{"n_layer": 11, "n_head": 3, "norm": "rmsnorm", "positions": "rope", "rope_fraction": 1.0, "bias": "none", "parallel_block": false, "init_std_qkv": 0.0352, "init_std_up": 0.0352, "optimizer": "adam_atan2", "weight_decay": 0.11, "schedule": "wsd", "train_tokens": 150500000, "dataset": "wikipedia_en"}
MLP neurons of a small language model. Each row is named by its layer, matrix (gate and up: input weights) and neuron, and shows model dimensions 64-159. Each number is 128 + 32 x the weight over its row's rms, rounded and kept within 0 to 255. Numbers have three digits each. A neuron's up and down rows have the sign that makes its largest values positive.
A block is one neuron, or neurons of one layer that tend to fire together. After each block is what it responds to, as a language model described it from the Wikipedia text at the highest values.

L3.gate32:099132161191081138151093092140180078139129115151165084157125083155166130158115154156105133135096146156131140150101135163047114112092068180120079099082160114074147183141115128194045098084133056158102131103131147151150163164034134149133165131152153137177135079146099105126170111128080116145
L3.up32:112161055049139151192122149105159184095114106149085127112120180130176122086097167158133104107111107117136144196160110143161108117122136138129153161183087108098150082177093104085129099115185151153094184108118095142151138147132114137036155197116122109144185161132158139104112083163135110137
L3.gate183:129157105094110106179165112130144172105141142132155186130168102136136105154139084089114112145105112100125145146113116072096133175134078214098080111124111128125217192150171141118097138097099075171151171114112102148126164217117118122127104190165147108134130176126137124101131112158111100112
L3.up183:111117128095089070162182177039159112123127173147150171135105114100131101132115067145080164109140125117122130110163159114186110158158182136121141055168114138170106090205159187181120131045075170138083172138119116126143139142087138129161057167177115133102141155122140117121121115091159154110
Responds to: Mid-word Latinate stems

L8.gate132:161122057099087190100130063117149107177140112085137208138133116111124089191124162141123105164150129128132130143099082119109116098043148150132129131152130117081164166108143196192140112174112107161115130117124159090157134120143120102099080132082143107124099136140145132198102082091109064151
L8.up132:100105182089134075151127160102137146136107128137134153178136121094114120123196120161144152148097122132129064151070160167120135105119115087081075124097151149134136137164118179135107151222124167090119098183149143095175185124142131164055131126103155132137135125139157170088129100095085085155
L8.gate204:099210132151145166146151118176191075133112116097122136142180071181086104128178129176148073123093101121135127135059126086133164115148181139122118144053100107066163136116141151147098162162111085104078112155145171136146118073091118143126165160204142131120101166106159162194128149132107129112
L8.up204:138102059084148185095149144114162204150160112142123202092198129119116145110132124168126153157134168125148094129136100209141112141072142114173111159179147085072117184122093144186103091107176111153134028139113112120142099143128175109106084126111125136109087137088074095160094134094083139148
L8.gate277:132172106158118129186147102137090119157149142171085121079136154145140093135162077050114125094143147106107116142089094150067154170058168099168110153078137161132159132097148150177093131140131126108085120121184146118137139111224163109076131125160145178113096152094195089142122105113138116164
L8.up277:130132143131126121150124101176146119091168166069168131065104131082054093161170165155130131113156139120110104141131127153139104134126111190132092128156071090179140155158113148212087169089124105181146098120130154136083136097145131112127144079136127182080091112129123138132159128101115140204
L8.gate315:108152144110138075152113109113135185133136187125085106145113123094108070124143182173173081146178138113100158090113166164088140112116165137163169159108081142139159118091152178123131127147083125136172122120099103065123115114155100119124101029175131125123127127187095139134201138134129141138
L8.up315:118166191135102147149198111143156121139139113157094205129184130114173139182183095106141105119140136122147114114107103168144083134153134106094113090128113112127148149096095134129040097117130102111070138134113130100115083142115104157211073144156155145173131163099162094107125104128130063079
Responds to: Along, among before prepositions

L3.gate44:123078167153144157170167051094142078103120096153162093108158147147092177108154097168126131114119128119157141137156106126099150157200115172124180144106131170114140155125114152152164142142147066105166102127204101169138078090093126155125142121174084091126094180192144152122126122099164081122
L3.up44:166108162161120115106124113098066133119073156138163159170105154116149156127157125151125173063136144127090154156142103130148141115123128157134153113162172089119102126089117139151158088177165117125108072161212110116121089086169052138123190099122116118129122131197118212129094163104100072075
L3.gate86:085074140121101134131179093176138107150175123154144138120158133131129130127105128155089079120169123116162106107172103151083155172153088154094118133157145164124144149140169175162120065190108091081158125122161212123137116148128139077173077106177138106092106122143120085120185129109107176076
L3.up86:088115128119078150104141099164101151208120130128149164164142150095190119143157123121151180078151138145170132094161116109136115145121131138087139088152173120124110205067066160126126108171130129106109121153171163112108178142177148086208140098137139116097128108138043109129135181127084149058
Responds to: Opening quote and bracket marks

L8.gate118:143127146168163124155154138187109136175130120114167126114138118115124066168165097115174114136200157129128061159148127155087072186080157076128130126167129116127156118086092123108105095170105111124136090111122120096181037092142126162145165073137109140102073088133155094114147138046099105096
L8.up118:215146117117062135188163137141123184174106108208116095187165108116112119153162121134152114128159162143193126168173127120144080157115191153143150137069099155110170129113098181154138142163098107062120135146156148097090093131146138105089127079085129161153105105163103079197152118103105094151
L8.gate200:174184067158145113138125176146109176135125096131194108135103152082108119188160111126117184124118098174084101165103074187139137124078166049144180132112177080065155134144146150094136118121088142132109120122141117126169123142148156102159108096095175089122094107112136196109154140131090084098
L8.up200:111096124129098121098160168110129159132112120133151092120159072172116182164160158147104161136127109167198133152133125135147121123127156107120144152167133127110140110189112125134137109056099112140156093167123141140172104063195120124158104121073168129074150101107087140104104140107096116090
L8.gate216:104066133138180080181112173108134094185138190123152145164130142095145088114125118136102152064104149094097085099085110027109166160063141108122129138132138149185132143096190180142111117131091114141155155134110118077127119109112158160123142134111095095127070124159091196117133123153200151114
L8.up216:137140122104140150154108147131157131114122159157150145077109110153117148104098102085192138109109086151091125075163168075106131117119133113100122121131104136080159117160116138123090131083145069135165151113097107159179128115146116084121116125120130119151135108149183154074117134125130163121
L8.gate337:135134139114145109162096150094143125128145107128098101178154098076107085167119133145113108146191158169152104129100091179114108084073105181180094185155110131124176087132134165186117105160100092092055089183135113096148100123070149135193141126150139138124088126194152113125141073096125104134
L8.up337:148130114083133077138102114067164093143115167131095111136125148132177103085165172108130089121121151140143136137123173131145055151104085154095125051111187140140131091090172123184136101150149128138152102082098118123081071176131132146103118119115141139129121107095104183118118164093113168087
Responds to: Word-completing suffix pieces

L7.gate17:103088141165140107171172130166113121144145082159135182137105171161135131155136110054078136151125178099167167104183131192098107103089130188142154165134099143153169140162148172142071183162107044098119149119134110087124094124115159095082122103111130162155126169130236121122152167115128157160
L7.up17:047079160148112165130094146150134164107108131155162134131103165054175108168096140151163104095122081091102108109173140139136163077139145154102111157140140080149128127107214202199106081107052148125111123120153139080079169114048076154105110084112167118116140168146081141133109086139139169143
L7.gate24:116157123117136184166153148107136156138130071150156119152120147086188096121107181160106149110116144118118104115128194163102159105102149147128090178155117038127152165151130178097113112205120113170025160107146163075124065222124136156080129119129117165163137156149139124160083125162142164099
L7.up24:043153157141162165157045148142112102144118103104112096134162130134106107128158163154173066106146153108122108094104155114088165110098150135093140134138124128133140210161183122174086142080133115080132145095119116178129082121192118095101077139122103148170117116129115140108097149148157192154
L7.gate52:106096173122130155161174129110121141090137138187141164096106147194085161152144152159111120142145136105149105152118170144092140141179122123112119150127138152114137077158185144133082092108152108176165081124173165111112098130119131074106093120103073090108118153127117136101126162129180117117
L7.up52:139097158106067121106151196161106145052102160140103196149113178147155192091143139108113169138111164120144154165163163149148152121131102099072173115097104110106095109087142122132110159095176130134149127160113072142098144123144163107125113134092106117098188140114079169164061160099163097105
L7.gate98:119132138149093075121145126085145148184152104152143098087105123144151101163125111155131166116110095107164150159161191137118124134128211114127177155123097091211168097186152151160167166131091068089160138167151103176090121179125182143077119123132125140070136159139152135046120107127134183176
L7.up98:107124136106106060109155103134091191149092089204118157089140156092176114153151072170135147198114149101071096165122094094114176150147206131130143143167085141137127087163204141072150105153091105117091167124118153128073151143069161101152080178132100135073122130139158154146134098167103154086
L7.gate133:166082177169135143109116044138130102106143093189107168133103110132081134175156087195135086145086087114111089128158095133102153130121090151127098112117093117165167176114139106175133074172085078140121093130112169145114130147089106142188069126085083140190133182128153104075169167134137148095
L7.up133:146158184106127145129129079169117149138138109213157140170109155172184148069179132160181132132129114093183112113143099107131103131160063071126141144137071151162111114107125180132163134089097179141067107117141093130109147142103124108116164155084164127131118219108130135123136114123154116169
L7.gate284:111139130154118146125113149181106072094155100181185173135107134103151161101127145083119119189130132098139102142149138154114098110146172128131152215118107124158191093166090150153155160136161121137067156118139151125128112105124173161086103122089136184150107195186131128084138094087151101151
L7.up284:138083128096121097120139075194165105153167092120099149167128161122158138108147071092100112133108144079122161088120055135112114115130115110119157140098149136156125172125108162095199121137106103081126137093178195134110136118091104123131066142107106154117038144092124130165102080104145074124
L7.gate295:147096080093131186141148134168185082132131082118151100144151057156108140158203132106134126148202065108134136109145142107121135092164160120100105162120083120138169114172104141157131155195163054182151130097113145120155097135081140096092150149147206120135124201111102095161082150172167096119
L7.up295:121145137124174160171139168167159102103135144148068150185139125089173158175109175086128094113115172159117180136146101194093122135181126138081112155080121139060125151121100132133141164118077116118138124138127115048176152096116130069157109123168118132086156134116113168133101058135076093115
L7.gate311:169153121174192116187170125157131194135189117159145097139110130154178119143150114130134101162115054135136139117143100108138140126079150165150095173113106132147194089149141236147129129114072124106115085127136140099162102155116108093081140099143136128100168143135187108106154120179094187189
L7.up311:165187076141181095106174093122146153093155109117092177164101089124125098099173146070134116158114103139141158118133097128127134099103167229150078156112118119109144103117123213126138111126123133106148135147119156160154104147101119105084174100130171124105157154159111145106185143145115184085
Responds to: Opening quotes before titles

L7.gate64:138125192121123102157091160112120126146177153127120101153157118181109107157165112176090134096220106143157080146110109132123129132138097168160098159122046093150139130115074109124140125118088109190138122160114099091165089106144099117174102059119113118113131124178101094121131128082129120121
L7.up64:152178127103097143150150089185112122108175152118102100142156149106143148114105175113134079141146188112059142084027154109138130125181204160190165127167165117090131151162143137106184167121137138109117156093094090110171125109097157123121110200145117115085097135156161181124144185052095076097
L7.gate159:130081185173126139198111146121092110121167139159093186110098093146049081102141135145136113117092096093132122137146123124077123177177149137129116201184096158186155137143126138130081125096113103093140145115111177092159138096106132084114137169174158197129114119162077074105161105103153151109
L7.up159:115158137145112095196117081140100139147160088092120141113138087122110127160140131134165158079133105158075112107158124146125095159139101144058137157094164136174113131162161136071126150072139197164196163124139189070142201177130139048119177161146174163106154094126090129141104108128127128147
L7.gate182:085138147079155175150107149094088164103137166169094045084141102124119114147140117136153142181134151099139147129107115163126106157179079140112066163131045104077156102112125122166079162138088108172103089150097125144075129113175131071149121076132077090207090176124137085083152174111114109181
L7.up182:139113133143114105143176140162162122090164100122081172130105078094129183115130149144163151178120129134114128080115080178142152106179078131145058115169103124120161166143094121187063167120149118084126098103104102095065113181174068109109120113109082131153162207157127153112087117052139086152
L7.gate212:186124139127170106126118126091170179173208154119067134167165084173110118140162115130138130178119153135128125146144157168131098162153132152191116133153112166146194147147081156148081125121098139073082119144157087138108086180089133125154098098112170138162126117140147078114129155114121151130
L7.up212:185125141114187123120136136094106166162128170097143083092147173142111111175176133126124149195095073077091087148141076103114162143124142143096133098089176091124122170090113122119171139091161162113127071091160136168124123171103122164148092107175195088117127163116145102123065130132144098196
L7.gate233:037146181159134164136095168184169160127150168148148109141135160097090090120162149124154119109091110057041111158092157148129121206132203090097110143132099130099170099166130178124120126150104158119191140068155104131101143132141124128075121157138116178134110113137114115185106072198105135099
L7.up233:165108153119155143087091147106054083129121182165145160111115150117096121098090136151132121164123164081116105069140096137098137162135133206094103161121061147100143100141112140194131102048144122187141158157085163083097131112148112145118172151151150117157090117199171109135113068167191155181
L7.gate294:134137137077152191148125110119158128129144150109107097163184174138153134086123159126099095145066099109084128101118089129123196166107119153128145141137051134096107149161115148178106141119154149115130113147141109069091092053156069156160158168158087133123117131122103177143141085089137063140
L7.up294:161136233121125173146093107129148129114121156123139104171100130137086104142139066151014130067100061115100110126180115085117104172120129157191158146127112139126124189133151089174071101072164131126118111162158089105070136142125046151148116108161111138136186120110140118131135080118097134111
L7.gate305:089138179129209137099130142110038107092123151134136126147071100190085120136155178114060102140150127156139091032065108159142135216144104106153124194111115129094148124155130125143093176188169117119185116130099122072134110099116118109184140082141125158148053140099099114102147117095093147112
L7.up305:116107146135154178144215183117112128197160126182164123168233164134129148051131148156077150102086134079074133137127120115133114123102139179104133089079126106139139147131108157136114116091123147129144133099131105101135096171163117158130104134164151132179110095135079132107064188117108138150
L7.gate379:120136157137160117156109191134136162187128148128166094167158091109069140088172116100108164163178137107087096096123090049156167186132108158194095116092147162097156128143122153140112150111113123112166105187126142114160066117129136115113178139070058178113145104132111120157087149089130114142
L7.up379:054105122082091099111144164137176159146166073124176093160157131120031158167183101137166135141139132123108117150129105067128102169144131105167111153099163129133138168124087148124061148151092140068180068171139099129171121196167121039127152130101106157093118159180148131118104083121087093116
Responds to: Sentence-initial "At", mid-word pieces

L7.gate29:103144204101130105163166109142171106218132089107150157147114053096096153111177128099143123169155162109126146156078044097141068183130135154138151115099142116143149121172186135159117154151116134140082088175175110131102106193139096120123159103113150126131113109114204114127108128064109084137
L7.up29:111109086144116100113081096133128140129093150145120108148079115114069126146197086123174149147172169079125093138144062097145090167121127189176054063165139107130140088176129177140139129108109120111145160130150120126124121114146091076112086069126052115153101201132101050138136142147146130165
L7.gate60:120131105158128165082091114057144142186127110119114140116154169109135102163086129087205135138124185077082115073120049117134071112146131080088081088144140154150132191140151113149140067116110127160130129169113154147096095161181091111111148073193067140096122130177134099123196104147141098077
L7.up60:141100125139088081172222165157153134141118124102084134074121147134136160136128054075169087190114114170134158156081168172137096193168161125162124082086123093139169151110145105124145153094143110118116144166133152114114107108194107094191099120077161202213125137128129157158098126121075145148
L7.gate82:081116139107124110148125137163162075189145039142131135144134157127133085117164103106124133131111159128128129074173066136106174183183157077141112126161148117181133122092135151142084118108120147142100196143174191156134111149129148178140129165115141160118133155115136154158148143090107102081
L7.up82:161131129106128172158098137130171167130152173118097095143115124158092139126130097166160070075126129154099093143130162168104069164085131146160119154142042177109124132117189105130142127144131141125137108211100114153122126116130113094114106000115106125108109178241094119102146134189111175126
L7.gate126:132138160114121106154122138123127105205161101152165128120161141121088119075165115118113079110179120158176157117118134164097150071087158108148087131116116103106157147118158129087117041165136149202111085140100138117106101195191168121121085137115077146156101099180120207125142153131117108143
L7.up126:120135115187134146133083155114180191146153110159171120159094191132143175137097140108111144166088159161112196197114108205115113156100205105154163127111079150105164148138083075116143122116143118143100114162057135137114153186097144138077097107094122117167156150109095113111113134117133111150
L7.gate196:163118126113072132167094099109195136149173079086133067090107113141086107171152098083131079098158128160185177139151135089116098127135128138127118113110167102124139181160125140121109110081144125211112130152076136117153154101156148104139157093111168099149152089120059118053121156115177152107
L7.up196:113171139163157150136120167159145098143185122132109149161127143176113132073134138086141128183180223119126151063101106102150134158124151131112135186136100143117138108101119073150174136186062131096182148115163162082132086135091222109173160137109136162124109175165115145133146125142104142086
L7.gate223:124141104148086142138181130122153143166163094095151043114126128194062107128185143109110077131103142150143095127158096157109117109123084085123075132120071126149168125128154183096148082152079113183079111168167107163146136133134098140120112056183122167162169193110156087127144122122156143135
L7.up223:123134121131110140141120187141155124190109120071125099121171114149121089097203174117123128131133175126106096133115101143131045137130164054066146135071119148133166111104143140140071172161074125155108109197158157164191098137196046156171100109140118166151146113132144150124089142122080139083
L7.gate266:120123124135134111164088091071131097202138095084178151095196117152135108168147116123118155127186140109125043111134099089124143124127145139102106126128150104167143113162129133153154131142178108171156133080162128122164070166128214079113192138069154112082064130134153132105150153121159110185
L7.up266:092090117090118142187132181071123111178160139143113160149153147219122135152158112092182103152175127125112054150151078106132077142145085129163135124089117079169112174100156107147162133118114130131130079109162102164132158105124164119170141151038151105160119128118119127151171086132106111109
L7.gate269:107130115069095128130074110133085113161145076133134135152133095143180096098145069055129108140159136114131102124063135129137101129130172073132135141115153149126167165137109130106151074180086118147114143144162186120125137190103188125120112042153147200141132123082083084150171148101073178128
L7.up269:105136169149132169093188117114103103140114127074108157137159157091145058108183116145082096116164140076108159141091120161173111166082151071121089154090119100101143107112126115105134128162097143116141158170117186105078097095158178121144121094132125151154101115138105151183114181101115172155
Responds to: Split verb completions

L3.gate272:105146149111124197141130177142181137160154131079086118095186111121129100122078130194167152092161112109107124087171129108105105109129153156169141091171149178090140150144189179129135145123079133117148126121130135092131139141051090149151127133118119163060141112153124083156192087177104107148
L3.up272:133091147112119086149148136104142085151105061102066152160132119101136107105103169125171140119128154190146160109118092151127136110133124163159110108099162129107136099096089166066133031140105136193120079122142132141083124158146117077108093100179190125105114047173122117066108114168163128131
L3.gate339:146157161123163162151115119122163162122116132099084120138093127142109069187084127116159154153112126188098088085085145112116096064096174095150178114104131148136163121157157082146183104075120170135124084126088185131055154204065095112102101168139099141080126073155107128096150029154123111143
L3.up339:116127205138157133142138064102138189151128179132099124143151119168091117084145132173151140174162177130147124112126135169108114134162096172058130129139160136080130103107124068126082136145108170114210147116154147151155108128135096117161102082134162091116159068081064096153178125132081093060
Responds to: Word-final suffix completion

L8.gate34:104099146112143165143089090080119213164078143139131116121122092107108106165158138108119086114124142099101164112138144150066127143150157131163125116142150162129163115149112131136082076182095118165132116146144128079155099168140119144176109094127069084118106080141121132110136113062129139156
L8.up34:120177151089153160114146143117168122123072136109087151133075145129138180086170107102144101113094158120121157146139122144137171142081118115174167080095134160077144080127144140144053122146157145167102213186091076189116112078175118108137126106067152115098148054145087128166114140102110102144
L8.gate172:147120146057160151168109158083162123150108128190085100087144182168093109220141109112128109100127151086164115122116129078062137143155129159144132154124118122147169167220140095088172115114067080160130098137143093147108105125145082154099140084121106143133148092093136123126129162131156105145
L8.up172:121151152088078082095133108113118205141118120094138113139171122152183129113131133073114144132158165135155156122116115174144109157121162139158087151154107151131109114135110146149117115148132148133097120129155163093104119156185136084147157143074224155123151105166153125133121111091068130119
L8.gate212:085207108057181111094119155129145150130180137156141108157103093149086156141188122118126116142115182100185099129135132135103106207207102078178151118118112124108149163093098138167135080106148101163114155182128170150104099110134104155097116048111145170098123186130135122085166102111161159121
L8.up212:175103079080102130188118134125095096176153066125158124130122137139172053102125094142158183127198130102108094111135070104170137126114133089100124113127115068109103130178153094156134119105067168149117151135193067136179114107135084193141120140134106137163143103077138134111140135098064096134
L8.gate354:123152138078106131122132123148153138177141083119143113143176075127143112134158155151143085118143170149110166081108062150127060116086139073118147171150070083134144225147214152171100143154075115120093118148157124115135120139114115163083113058102157144139144088149110126127171110127113152127
L8.up354:161132148150069097083136076088154183154069157071166160096146103138098145163141148114128207076119136205154085144157112118122115201084124128124092094140175143137139139134154111120166129154192107152097109132086098093100115126070116164126094125131145122133149186148136106101151139155127151136
Responds to: Verb-completing word pieces

L7.gate30:118175141112149109131118133129116165167126131127172062149060135103031094124082152128149105093194163130142112101148098144121119193077156150176170137143162142143174109086137122136125149178104049128107151147141121077177120159098169073099124115100126155146099147163115105101133094136104135158
L7.up30:138126151137093193139130164135169129184183069109133108081120124139153106137128152096127084088136150106195190120202124173162103090123116137145107094086173095145135200119116128102120114208142105180108128150104162171120062202167120143130123113136150122127122075135130150042166111108107081190
L7.gate44:092119133170133136143122210046176133158125088186117139133130166169130112113158170139090132164120144095151107138100179134142111134100132076142103137124193100146165089139142095162112126160053180204106146160158109180157127145196145151085143162177128153137120075161180162148137065095164116179
L7.up44:083139058094048106156143109098116095128108082153137147163113164155078182073154128117094093133120159060155117142147127131091072146126141144103166126136109118127181122162152058147121126116071105114115112109167158157155150134142115148147104201099100206177138112145122123177157120173140106079
L7.gate108:106169160128124160092118128139133121137065136143139113105141098081088157192087099110138132142160118116166115155099121127077156152140096119106161129151212094131139126189158120104140094127148142160123103051121108175133114143180132115135090148143131112072107144191106093095137100110140148158
L7.up108:134107167107117146068109166124173123091079150182139141164142130086097217112112118111138086139133163114148195154108125130100143152090153086158135135134138145130152111185150074101153133176134133095121146107087184117170136049139131087097143115188152169109043065177122086099104093094098136122
L7.gate123:144112117165157134092209136121138150101161096184153074070108149127116077169112148132163081115135166111119174188147174168139154121144128193127166121185128130154192125120106148124108107138050075099131162087109127154144116123193137161123075087177107113098087123147132146064161077102137128160
L7.up123:112132159145117139140196198110103077112156134207124140126137114162127151127155083127116110107110117130121115154192133102145104137126108101097144130092134114130144062142083126046106095101145090102164093226202132145179153082141075172081080121147082136155097136084133145103114133140126123154
L7.gate204:125096095158108053181127115085108135191157119160210132134118157122090096123118136173103110107140148107068161121117126092113118127158120103156110118204100113141162096100098150121154113118152117157083138186176145126152138156156128155106122137130123135106090111187102094092159094138144114130
L7.up204:120163160118141136083192124098095107108150105073139155157186146099063118191162120155128085077156098099114117150147177129136081155117143163163124128154125132102137085106128126108155154114124140087126105145150138167174063113175095102145103143169101078097065087110099164148112152114092123165
L7.gate227:211118119127111081129166125072166117095076111107136110159106139137121105214070122102117108171195114103118109118108125153110124171193166101149141153198147147122165096129184176162146132119126059174103153124100125151131135177154162073121129131114127138123088207149183148098163115116185164169
L7.up227:135170159163098133108125157126133162079066131068124219194103198094113104138169161152178106116138104125120069150125125193139090183160112137151118064157125150098128152107110164129148116142141182131099096119151140141112168127196103097089124144077130118120141123163151130141135143145155132114
L7.gate270:085105164174087106172134069080145087064168099180161108153134084152150098167169082137122187080108118112168119111128163153053121116152093117106100152130090117194166105180169137139121155163117109157118131130162153140142132149148211088130151156122168101162164104152121154079172087135170074180
L7.up270:094076148139083076161135065126122061096108136126136096160136132152170075114136114107169148094095126093172177131155185129118112091101130099079092119077142127130147113141164089087133132093122115107107119132102127211094160128157116142151144208096204099167155067115098129112104114119178109196
L7.gate301:098159134095160158152113149079103126127106143148177132121131103172079120153075119166127161143118092152176089166147132131089139147118120069121142106102126141126117128235146109130157050140142122173085113155078125151157139072107120129125126103110088084105097133162135143105098059108118146139
L7.up301:132105177125159167147137152051096164132147086170218108105161186143104174121111137188128169084101114108186131059182115155119102134165168118129148109138101184136132155147132115173135103102098060190111130144097113112140100117104091210165157173153126107150122156154106115104142101177147102139
Responds to: Mid-word fragments

L3.gate84:139165156118145152126190085078139157116153120123170134095108044146134087185158144094157091166141115102125106145112068100083115198203106161093162146171076159137198152147130153094136096142166128098189184125108159063150106152164085072168090115212121111113118066109132088117155120079177154150
L3.up84:102139117096105099207140134121102133151179179123143121055105136113061150172152096158153111143104053094118139121118147113180103214149147163163078204174062116141122122113138114118108107058122126112137121136126162058114145061116101115118131135165132087105093086107155083133162134079144129082
L3.gate359:156107121096124127099122108146162177126123133108125077072166159130140106112175100115123140109142153102166089135106178113118111170167168138151165101146127146104146105149117179155112055075107093105117145156106168160130176174169143168112058119116124123116147163097161097175100133072151192156
L3.up359:107107114112091121140124107102138145124115135144205057105153159143164126176127112127113161151115118161180102169154174087109117127203100124101084146168101124115172117151157122166171099075145094094150087133115175121135145116171145124160080080162129107129128149106094092151120167121172164173
Responds to: Start of compound names